config.toml
n_layer = 14
d_model = 256
n_head = 2
n_kv_head = 2
head_dim = 128
d_mlp = 1024
vocab_size = 2048
activation = "gelu"
norm = "layernorm"
norm_place = "pre"
norm_eps = 1e-05
positions = "learned"
qk_norm = false
attn_scale = 0.0884
bias = "none"
tie_embeddings = false
parallel_block = false
init = "uniform"
init_std_qkv = 0.0426
init_std_o = 0.0426
init_std_up = 0.0426
init_std_down = 0.0213
optimizer = "muon_variant"
lr = 0.00891
lr_mult_qkv = 0.7
lr_mult_up = 1.31
beta1 = 0.95
lr_head = 0.00777
grad_clip = 0.5
warmup_steps = 200
schedule = "wsd"
decay_fraction = 0.877
decay_shape = "linear"
final_lr_fraction = 0.0
batch_tokens = 65536
seq_len = 512
doc_mask = true
train_tokens = 448800000
steps = 6849
dataset = "wikipedia_en"
MLP neurons of a small language model. Each row is named by its layer, matrix (up: input weights) and neuron, and shows model dimensions 0-127. Each number is 128 + 32 x the weight over its row's rms, rounded and kept within 0 to 255. Numbers have three digits each.
A block is one neuron, or neurons of one layer that tend to fire together. Before each block is what it responds to, as a language model described it from the Wikipedia text at the highest values.

Description: Opening parentheses right after a name, term or measurement that start a gloss, conversion, abbreviation, date or translation, such as "65.5 cm (25.8 in", "Phasis River (the modern Rion" or "Tusk VI (2022–present".
L10.up37:149107128158172100181099133138143169196074162156072163150161147128085134121149182111060114116113126118077086193126132136125129152123111098144152148127134151152097128160146121149117185211135115120056114121109138175093128181146087109141150179141116076160162128130060123121106058185157133138113165142142137113125111127153145147129135163142135155121052137147150118059137112158149114101097
L10.up148:139133127101204126079085086131119122115051110109127098164132112107091116152129121088149108093156150167154103075089093141099125103102198153125129184147148152098092107134167142127103170137063106163180094134111115129146115113127134115119106130124094069143156144147133102150175099163107085142169143109157143091116123155083054131084173166097157187114189117119137070185140146152096090131084
L10.up182:216184168116118130140098158157121126122163125129134172131144175140120122186131153192084150180161080194116143115124117106210087086151116123101113135145141113130114126109075130121066133170094071173151071219166140136118079157142156145081104149131107077152074111120105134028143129144146067066092140116184099094074171147182138086079139126117108110137146104139178170130135133105100116078095
L10.up192:178116112100146147114095115133177115110139159189088152150155097139116174195099163096088121148148081107083129112159143157135149149195113183153156168187075123090103136091107133139060142182118144093121107133049123161120178134111132147091144174120151152112087112140099172119174130194115134142127145103206117148149140167127177131083177110156134109102088141153113101174163139108157095140107
L10.up473:069070149117163104188158121207080166126119152092117190107177125178144071082086134071114129116091075107133097072118143125135097160086113141087068142124073128116125103167079104101128095078147137128143144106121124083152084174104153102144112121093150152141136155108132091117155098094169100125185133130158126108166134143112076150082185174134175133149137100184145110136106143074147131076096
L10.up492:101166121175174129085063090171160151133130154125151138121139140113127029159166188104143073125092168091125108097101142088132082182061081128104104117124096090146120122132113166114151111148103107091134109136112085103115131102145149197112129137042121109145043068124075081095114138140078065131144136166156054157138131071120165164133183153107149217089153120138168146181111120138153094091144
L10.up778:195147174132119120127123133154182104171083110131115083108154095202122092066064107142083119114090145111130128152084120044151130134133094129131100107154125135073104125126120203112106112166095108074201151116139133139109114153140105158147085123107125206135141140147074156130147140143189049128087185139158119121132137162110112135124096150089132110121110112111140126215123135085138189133157
L10.up972:199154135139117148130207095096137059179102159117126130108127145223099111108151137109083123125119098168108142097079133117157078100152128107143152146204126085090118108072183078076171122139168132138117107115144116076139089206124102178150160168095109162123111116159090157094187053130181062187116131095124082102158084147155141146125116077120189185130154108141133129127143106062104157158105

Description: Final periods of Wikipedia sentences, strongest at paragraph ends, and the line breaks after them; weaker on heading "==" markers and table pipes.
L9.up48:117097137152103166142110118158192134089126204079093132100130127118181143184104123086116158117114095105138164116151091145142085112089118114153162085144152136128101155115114170153108114171134130193125180122156146077156143091115127137188116078128106126115082120115082137112098103123155047101141155186147103182160120046117140065186131173131145150126114143152116144143080113099179120130097
L9.up295:106096107095125090152080139150128126113145145059139103168162188134111135147106191129108135165075108133094146132141128076144140133152130136160074190091128128116157157093164136159159133241089148158111160099182099118094144126105082129136109114118113122211031123112106082082144187155162103117132074135176142134093124128135130118132118138093119155087144104165117091157120126127112120187103
L9.up379:180128135087100125131065191110168077126105091103172121031145116121208140125148173146125149134108148186088141139127202186180145154170182115142172129095108135164126105111149121167143133143154100108167165112143088099112126106171132106186111131172124025120160067144108075106167130129084111120160113115099134156092155122126139085106105092119107149096098079130082117176089181112094083112081
L9.up386:145106163115121106146105062115128107111126161135126131163164095095140109157133092127143111155193152111141120107152147133082074147134139131156210108143079109120136119151136121207128165054142153114158158127064100126144183124072103146142142150189127117117121126092065120098106141134082149132085135120134094153212142130125147130081096137126116223055140147161116047113154122118134184132059
L9.up489:158117131132143100107134134144084126149126157187141139126125163103114098110173149085112097167105135080106098143079160175159108098095100124123125142053154126148112177156102135171054128101104135135126068081095144131117121151162133190122088070131123147087119141084106116127143159111122137085107088123133161149014120129188126098108155106087152196096143133140116149177104148114100126191101
L9.up565:157134097141096068100095055120111183156157134163131145112185109115100081108130177086146106105114126086103098108118139155100133117155119115149131045123154103112162149090119137230132160162110139145124134070177149110164129083135142136129116120190156093129155099115167148135118153058112145120108111051139073155157149158098126125096151162140144116124121212140077173144134178093168089126173
L9.up573:136116169099109134096136062077105166102097132096182149121166182176139100123085131183149128153088131147124147171140141109189135102127133213094164083140152100108098164081123153135075142110168168141099171164138144088137145158092044114181144127097144136139093091099148087110112139119102162127071150156125134206109095203130069104090177185102106112123149173150110121143170129116146155101136
L9.up994:106105121127128122160161102124133160164106134125148072116138139126139099106130139177111162104166101060098099092097206091111133115135132114084099147107063136169110104143190161205106159098158104164112124094152108120126111121094086169122131147204134139126135077122128119128087220112087131128139129061159145195118076082103135114160129080105144200107108153141140129165153109111138119138120

Description: First or early word-piece of a surname right after a given name, in lists and bios, such as Le-wis, Lo-ckwood, Do-novan.
L4.up114:139171064145121130147088145111215103117195109152155092085101145102080170181094072110103105135129159136115108167146133099070132100086137094100149117164084190132137097149137166138116117162165137142125149081113114106124165111134108126145155154129170083076214141068161126133114138114173214148103105130120104155124131107102161125128090122149143136134089136103130073131148103123082082142118

Description: Either an opening parenthesis after a title or name that starts a qualifier (soundtrack, 2013, Remix), or a mid-word piece after re-/un- (reissue, reign, unsuitable).
L4.up876:140117122142078122145113102102135120155118106117133145126139173048104134029117146095116123094165093127107147117063104101151130190107149147136150166139120136153086123127129149141145118122172120113139082162149137158137124156117130169135165158142158117104158155163124160066122116066102080125151148123164121145145180130087153159126150108171098131133159119163126172163065127155138148117145

Description: The preposition "in" right after a place or event name, introducing a place or year, e.g. Belarus in 1943, Jews in Israel; also word-initial "In"/"D" in tables.
L10.up64:085161177097120118108085132137119112076126071121160151138122092156132122155081121191132112127158134122098095100145138090147182161076176088102171169104133102103163085193168136129060122128106115142111215074119133120143170160122178082170081115135157113116166128107116138162095134141150142097183150085108165127171104087140102136093133130169129204150081078152075152100089151075123133098144
L10.up136:134139121138123147142117084212192160075125103145127111122177216158175105154134065105101056093131108105132148033131138134147147105143112076145153150128136136154110135132133115163115116236109111152112128183128128087129145142141141087104132147134127062097188140135093164065100153116176120126133137107033158139183089060102107138140130152141072142234179091169133107126096158075189109139142
L10.up203:110074115158166093123110124115115119056145118121132139180138158112061159123186135138088096140119029156109113111077114151128147130128138089178161161140151130126106110166092096139150153136106111142114157102176150144129159152170146110149111113140119126130168092163111101156087163131144072146118046102083073143131168117107160127117125107184152175155175098105124162082158124145154135114177
L10.up337:156151117088111123119164104139060111141121085095112109076108106114155130135124142110127188155096180074152128108176177095158121161156229196167153092122114089125074169176096153126160162182191155160103102088142145126123184138128170127157112139114147158075212111154148126178113143130113107066091094132124102133158062109147141175090069120136223086147098126136112118141164159145141154136111
L10.up393:151133130134145091069151089128153091138127141110171125076104094156086187099141172101110137161110151161142131095117105098137138144158147087159131133166121174098151115176110169102078176129104165161134196145143195121138115069083111149114165072120154156121165111065104146080112098099131125165130092070143066093136072131140102111148162171088105123141146061104139139119165115148154127145130
L10.up811:070128148099110154116098128152159186132139109125089137164075165166122156120120135148111113084170031145170135123089102123127070124080114155123110138085167100062097133144154109184101128165090116123112188055113132117140120077098077128145137129092122172140105117146100095140137171174152119092145116101185156089127136160195117122117175166116111160179153104183165195151121135152101072126170
L10.up937:101106132142097086120089122102099086097161131140097120105101176119130121075132136153127151139140131131196130142103130080190144068156151155105109102124059153133167075116129114163112133105131133139161073131151134192158117162127131189129122115128120119171094097062127187151115121129077092115158120062140144177153103068109120122065121100177074092155175101086098120122124163126121107176154
L10.up943:154159177138070110140030182196143170134110143160136172159143098142138125075065110159128075115096139091080108097140097096134124126125150136099160070080113205172124107156097138117103156102134111152073098172116092124158150141076106114129095075080170172095121149134097154149187141100158130115064082082132128113136094091141148111126190140132101107162090113118170174156185153153130152117142

Description: Short two-letter word-start fragments, usually consonant plus o, beginning a longer word or name, e.g. Bo in Borys, Mo in Mohamed, mo in mountains.
L4.up996:099127125184131133119164097200117136152146170099126093090094117159101116141128135133141123106153103190117103097114122110076139124127133117149152112070151129087127075083109134105157174133155051134091100085143125112144127086144082158120126121159141099185094144156136056196103162085111109150049117137112146144128161073197105185128071113137145122102136112156137201131144119168115122143171

Description: A bare space token before the next word mid-sentence, usually after a preposition or function word, as in from ⌴my, as ⌴if, over ⌴40.
L9.up45:175134055136129032168142092117145102152144127103132084146173141114167098126187170080109157125106124113137152102153121075111121139155143164123160146053131112142108098090170225131130150202104159096128129138158155115098132148148116190156113102139097123113146153066124069120168110116108131099126066112116133102140164108158104151072177137100099117118140112133086153157089127111123182138042
L9.up128:129153132163113097105158159119045130146103112160164078087098136073079087111112118130079116110184090117151148123142072098125083120100124150101160123146173128115216158200114184158151134173064085115154128136146142149174101171152157188117175087161112101139115087187125091122127104150024157158152127218175123137104135153113116160166105101158152123093118136082191131169209098102112131087102
L9.up161:169130138121062106175142163058126127151118157187131125120123135173060095079143133139158133164135137086154184095170150094086150178168185195109108154172074144062200163100096202151078141175121179103120139144120131158102136143132066191112064125138077172119160123079148157114121151140085115098119149082128122205083117163128128103184113138086173114094097143099124130136127155075096117059166
L9.up181:115145092080083127081086143151092129131150107131164145189150149123116133070089157126127175178112126123171140138076158114132112117096139149087112157111110134145129165146093120133092084160123089139118140141167092137140104132118148119096136115155126092167117150150173177165137193177103133100065146073141137090036115232171101087140108120085208150070160194127153199185098120129163219053146
L9.up248:187084155109224104185182129089107170127120157151135124101142164136172104099169123163150035125095093111113152192098195120189068135094086113118155156131073168059096157090110102146128116154143120127091113120138121117135091160138156135080085116148158124127142125082128083126114116149119146114117135070130135167098114152142148168133182108096124090185210109130152086126154063128157087125094
L9.up711:202121116114066131104141139188125145116088146150083143109100155115155131146131132148136147078114149145139136123086133188168095116086138141123125132123100131171046111143071104159112109145113169099092096174125101160114081186132120112124147159111124092140104121127197098062089114166072144118100143144139128105137127107096151180107176091190097144090110100134103106217073178092136140138157
L9.up772:076195083163095062180163129104158172107065162120151154175127176159128162154171136137134107107152102157104098142090098130137094112130131085078129094169143088063140086128166083144152156117120115127160104128158157138065114149134159098166111193109056167131063140122162126113167155157131176165161121147118106107117098086141150137142105141136119125081106110148161175090086089112162178144135
L9.up995:211127126131119102162143064138102121105148182148160103154125120147161131101198149114117127130066069122137160147173106155121117051171142102135145164104123205080182147119135196078155129135100144147102161129175112137149085110113110075097135099154130153038108099112196126116076119135072153142185117080155096101120093088138071121133125132092107148081183136164168158098064186108106189121180

Description: Short pieces like in, of, Ar, un that may be a whole word or the start of a longer one (co-un-cil, Ar-chbishop, of-ten).
L4.up640:147082134107117105151102163078136156168133098110115135146047203130160144138127109116090139120165142094154186157110156104127088056146151144128114150055188082127102067115090124117102159095160069067177112158121176066161163113117165148095119150156133142093141137105117142178084084077110118081137107138131129168091144099130136140138151205111156144123158155109181162141118127152131197102115

Description: Capitalized two-letter pieces that begin a proper name, usually a surname after a first name in lists or tables, such as Ro in Rothko, Roosevelt, Ko in Kochiyama.
L10.up95:123181121131110117151063126105135121175199123087139136096159087227166146044154132185126136090148171086162119137093151116155122135140157117153085082099157103119149152095127190085122145079095128166149122103069141128124128075133148152056141143108125101128197145175146141133155125132192118182127165144153104101083159089096119122129104073126082142120160147115143178118118126117096064151106
L10.up162:133152175200122135084093124181070133174152146095083148153110115125137147187101095140159126226129169146153120094168176075109069103125104107075133091084068104120100107151102167146100121153144156071095065137108146127141118102096108106133137129145131074127104151132160154067128124101135130173104159079169077146108076130086102171123113099123088086139181147142177083183119155165104110168112
L10.up227:158091162120073124186124105139189123125148098158132078211096146156092066092123103110142138108077126128151094068193178119071123093085160127158112123090091125117113141204102127072113155046118154139129147130072134099146104058155155193137128127149125149099130139105118137134150102128079152088102110195114126090105106116059124159166074145066059143132155135099170133167142113150093118139090
L10.up263:080103116109093145171153067119161163134106158155099064137093155089182123190060125193113121076114139126129157102127112048137065111120067109145190067123108143112139123163149105109121158136140136109073112143105118114079158073120152137102120162163109179158169070164114093144139137092140171152130153128172149131093147110108114142132149088159085080133102158096084104211140106142078101115139
L10.up324:157079137159128090162151111100138131067137137134091160095143122089198164168074132183160170173116212088115124093135092129085119134132094097093165087093067116112095131231086148120087123115180171143076139062140116126152143070097094121120169111121114095149172090116100122149115086083104105160168206112133139167126087051157176168157128175118144141176125194105154121166139117149111091129140
L10.up587:151170160151157142098119170163090110167177183135070139143146134156167166132105116141075163084162085195153172092107108078148185103157143117052146106140125107100108094181118147175097101051115094169091087134187094113143100055098114154110145107136113132100158096128152110122153105115153095111122181111156135151088107111188135205111121139129089151189121189075140138063160178133111117128081
L10.up642:116114157082117149100156081088112166133186195128132127118177120096133146141104195122151125145144164115140038060075075079146103125066155099148168115131108143138093158162188131136127107152163132148079137157085069135088121090150126117113117134089128129125125110160050095160151108161098084163136144051141116144096128113097131190139147098139100126129177118124166104109106164099063107150105
L10.up835:171152098087109158144125077166168127181116129132137144181145128112139084141137093140108125102172152131112120095116143119116122091158054129147102116142121112132127142120124133140129158141090164092169119121125132144114089169132118097092156163115078152151163120113081139156194156076136137105069171141171102090108164181128144131166162092125091145143097066082082085164126135124109078100134

Description: Periods ending declarative sentences in Wikipedia prose, often after a proper noun or noun phrase, such as Montana., Sesame Street., (Netherlands)., and occasionally a closing quote.
L10.up303:167125134126098115140112087105125116125174096115104094162089206146184126128138117096121074128142151146138178151076138067175164194097075094175116116131106048144205099102200192171148153132126165129148110135107166122156129168117125147082101102101166081055135165169118139108170146125144110136157141111115114148093151117043103169175142162139137126125128071170090086196170126129155084182123
L10.up317:123141070129131108138136113164166105115107112121066189170148184080141121166189150102113088128119104138139115126040167154199120188138089118139128152148132061102136096178151188116114168091137140145152129182118146109081199136149186193210102189137168130155140103081161098125066116132102088153100141139122144116084158172136116154119165064116126169164101079180186085129121160135120107123186
L10.up576:108037106116084142131121165145079145121115158097175117127130101130151143114095129131094062116197096149107136066144172135098124194167121125131143139111179126203086148101125149155100181100124148153137136138148108154106167117157145183132107182166108151128095098112162076094079123135113161131134164124126171157140078108093127177117129176117185120131129132195161109134077145114122131178089
L10.up730:110118098164086128096125158163119101145105175092117094127152135101155074079169071053122094082114177087099122115090131158168098141132104164081173142177134156143171131120099135140184170101132167160137086060122090123187093160114154173188126094173107072107120135101121136088101147157139093111092135164173143134108137107132109148120124187172113080164177086093147136133055134144180075117087
L10.up761:148173098155134080123118154159115096088199160106120172118123104126205136169108116178099121125091112152057118180091119133138098059115068122186125157195128102170170179179125102156145185113148150092108109145128143116115151111075124179153124117170128107152162109131204053151097105140097124104131130105120122169131094107171157101087134132157166138128136135099125091146128120100131154142117
L10.up776:113096164146156121145087120093143133114132143103127097109106186073149132125084098043148090142183123120140155082102180088142116188134167113142093155104168148167117111154130159225149121163139181141146118103143189101143120103161111100124170128057123191106149153094131111114117050143116047146072112118113065205105134110094146138115109097126111093072130119176165112084117117075080104138158
L10.up1013:131078080145154137136120133184146124169148132110146087065200151092143130100145160105150115153144135104173147185103099150133082157118113130135133165122119152157131184133142147190153149141093162104136182117114131138185104118176087130117136092134170118147201127150146114099132110114064123068103096160170143140119150096187160088106107119070149110126126128137073139113081133083135093099131
L10.up1021:095113108138103070060107083120166101163145128113147122115120117120149097109080207103082086119120120121107125109057152152161136115076128113170073103090078122081128099148136170102053137167119196188119145198171163146142143091101096188110038139104134164111109128150142146095103149136109143089106143069126131168141156143102177093119138110201173165121075086179196154199157042129126124110131

Description: Tokens right before a year: the comma in American dates (October 12, 2006), the month in day-first dates (born 13 October), and "in"/"In" (In 2015).
L9.up12:163123144194119091079129138119099123131158117160142162096131171118126049096105131146115088117152117163165085210112163160152091140062147173172125107169102094128179132112132110158130144147112128136118102167175067051125118035100134144133076091069128137139070095176114122141127129126126102110082141148177098073106159150119166147116133109169116170184105154126018138133135151149145088097111
L9.up297:118145111121134109118101104168168136085131111154148127155141102113091128137136106145166091119159153135131119176087106117146143136097201114160167110111081140149080143158182167130091119102144109138138156151054140123075108085068157164143045107219185101092179140205133180144054141137130115099133084099147094114157118174119124206124158102117103163174107078151073165100145112178140169111139
L9.up552:139121158147161124124124154097118128161116134197123136125144127110133104175098085122140156112115093101174071099157119160126250143106169143095115150100159093137127097184085119158112163103118085086090120146156088098140092114102107151115090135107106167101137150151154119124193192158121075129112099087123143153167125070151091090141175119139091076119151119094104136080086120155189137111123
L9.up557:124128077106110142113159099100176120157142173119087151117144140157150147121132059141112104094094147155105155082104103135170167144168157098109180103110151135108079144158140167071107159150203148080159108123177155140097146096113120061097123089076136188108159088141117213109126061073124069117082124151125112134131133188150148086097127072135116156135129079096036154158122103109119140137084
L9.up723:099148119129179125090085061031143121099173084159145147139145124190111110120101129161117117106123143084096115129147165132169137173122175171125152109130123107167133125141160183072165161153117091154153155168124087115127163095125155087097099050081134147151141106146131152125148051063139119105113121063140054182119126153146184155101130141121066130141183173116154112097126131165121169145095
L9.up785:177127042144143162160135097165098139111192127124081125178116138104138143090094132130126108059131138146118072123120161114122094161121115156101145113113144114126112069181145122104081161097085144194134153112114135150076113106154075119133167151096154103156119169147130161124083131179200149083094059094117104104126102105101137151137110096106119152142116091148132207133122149087082136128110
L9.up950:132113110137098132133118142149064145108139141149091177146076089132121119109187192165153139106098149098099103122093120110144095087111169114138163131167146055165110064156149112106105165159142156124092105142149088159176119146119151138139104147108146092107162132091079114120171110096164168190250120116150173134098173120127187116131178103118096177101055128111190120095158104166143161147138
L9.up961:083151152161100143162108140106137143103220141105168130105144120108133098140127171115066072111068174135111055138074174160140126134178196085149163100108105133156154135157169137113079141141055182125127211089112105146096083116102055111126137065122113135127151106132096139103137087114138121121140134134100145086145141222139156188084147119188137117178138167176101217086186123124160123081151

Description: Non-final pieces inside well-known multi-token words and names, especially "Mo" as in Modern Art, Moscow, Moon, Europe, Glasgow.
L9.up3:136138158138087096165113106131157073083102132137125115152128134141081099162080142096118134085159096148081174128149113101083106171147085200117102103170094151124146104124132120142063166082155142136115104111132124129147173140076148134092130147115106215109190127171159131117167095106122134125164101130177144147159094123119180022165135118128090143135099170095138106175116131150110109150094
L9.up31:153099123051122113098132066123115130067108134096129113176137158138114133142097053175097158107139138134173175113155152068063148190108095140130122178127187128154188088162113138142145147156131101157121160139212185079093097146102089107133117120129194123063118179139175156111110128093092098094176120121164090162134094102130185132083162168140104161146108091155176157112100145118161115140154
L9.up110:115149115134115139174084080162062104154153216136126112120125109125124125103158130096140142017094115237125108110107148102089083131129150107113128141135127150135117176153122171147157164106090089092166106059080164183133141111147159157140118169249113149107160175127109118134118110106176155125198131131126128166069114057171121103159110176114088126142169141119126111150095112122122132093154
L9.up194:209101136111121076138097107116104111160131155152133096137109153201178117185149169178157166094120182144091134109162144138082141119164093125072109158158138120144074142153104110130028132146124137123132152136113152063169133065132152100132154086106136151148137123129191148099089201112171091134113147102187158153150076141215099101128107136123102135111133073135104139135108148146090144063175
L9.up511:173119119069092154168107102173111094069161157142195116089206131167106117114080128077099167098112158072142167127139137161109123149122097121124178103111129101111123058114121074149146156164056107169159119159136153125153076109110150182128145136159095169124128102142131121159124139119150152111129121169157120157058110069095099052124084165126094148102085137111154086105162153155088119091116
L9.up624:095185111188108123156150098205101174127082170138146117161120173079150134104164112136095135121131086193080073153094134106172087181175153115101145133096163116077118055178106175138130135135133116097133114128159140178145151119108190139142111151156129075118154125129107090159099093091136143158122046129112112153119148091107139146139054113088128141166145117094100082114116083149089185122150
L9.up872:142126141124119104142139110092096101123149156103120131234146153072079187146141125092110106064155149216090125119124116064115098134127082116131150118136128128087070099128138095119131186092117115141142077139099147146124089161118108095122080124078157222116113145121068127184046096135174103139116105113077132155118126146177107123137152104080110135108192100138087148198158155126092132107145
L9.up987:113110154130122140128166087166104141127136184170093134120138091142122124088175123081125122081100116156139112084166186064135097036153169130153119105178126110114174058117097159133128117137080147162070077138121113135087142119152115145116130073109149145125141118173117131132173062117184142136108123141157098072136178181102136127160119158135093118134128117097100093121059115135157104112105

Description: Short opening pieces of common words that get split into several tokens, especially mo- and di-, as in mo|vie, mo|tto, di|gital, di|ed.
L10.up3:153137128150136119133190082140079104167137079091138138196126116158138106093139104165145105110092111134082162088123157126065142159148076092099138121137216167101163131173117195118151161109154119091137137125077121129119143149116155150160099119192107089051110155111131125091153167114100171111085085125100173136137160173168151116116081124181096097069196140101057165130113150133136101115136
L10.up270:110129208114161123133126136205083042158144107136117096118135135168152158132125129103113144098141045137153166193152088099140167150119110135134133143107129163082172137119111109122119145149127162124079149152134104118149056078130143132092169144166101097088144182120176114158137127136120144133125163116082161146128149116101123162108117121111098123068108152100187079171159143138086139119118
L10.up342:107193115167153041130128142087123093087133148067121108168184130137136118113128096190117094110113103112071136108158107113156077138177115131082160114136112109117113141081186075086110157141081094128113103121130119141152120094094149094115129173096117127097134166165144081140112197100120104146124172093136082116093136080106166184133168180074122126159120184177077149126054112129149161123153
L10.up413:143185133151095130147133096115097129151158162058126148075140143129140142128097168136132147137102126133097142140090087163095127163118117095079095218143152113073089116147169153132174153102108132131115123123129136128139133126114103123101130168077041102144118164147159065124083119160143091129117104081135125149100156159155060134142132151100105118169098126160071132191078122127111115055148
L10.up463:147104087152155088091098070116157107126104107122083093132193177148050127147142173105140137118094147170105178157121159142157131163145107162144090161105048135123081105171172139113171141138099123116121096171123122090110161103077121153124170136119069152193162163137165079108049146055150078150110141184100176135122094114171138188143074143138171146151100138125084118148124148131116114182105
L10.up567:122113082149089136134087094168106128141134115151093076153136096135122127149121079166111126093128132124154124123171145092084100109144127150167181141114044142114099122146190152168135116127164157182139067163092139167153099156168137144086099120115123153154127149171149150184139099116095140083143161108161150173123122118107149157085141176165105117125141128073112212127140137117094118133213
L10.up905:144119042136202145148122168149109179132170112108059115188181129114084119130154136104121168095079137173121079145169166166091094115131147082094158165085052167069113076160125079067195134079141099069170125064120113069122136091160103147143139135131121066142158146130148057131121157089102099126109129157168112147107139093176130108148119139144135127065133160137124152119154129088119119145126
L10.up987:127078131169092095157134170106118082118123114092139158107138097140116084123130104159142138123139124121104054119067084101124177091133140122135099159116145094098100145214106166162125133153104126140156156143118078133072108112103168129136128137111100100141111190170165173132075128096148157180157225096095147102109107096090136165133186142077121116149203154146147104198143193151125114121124

Description: Fires where a full clause has just ended, mainly on sentence-final periods and on relative which or who after a comma, such as "in 1821, which" and "Noreen, who".
L4.up1007:096121149121091177127155099113070130111167101112087133098074170125143086104152135073162174191165092177090230171085128121117103129192133148153105120173087119171115158187150094174169144165110123109131170099105118181116134183161126137140130040086135116143138114127137099103118093135120166166160107080174148117137169074137103114129165197145136115146170064101105105162110127117163132119134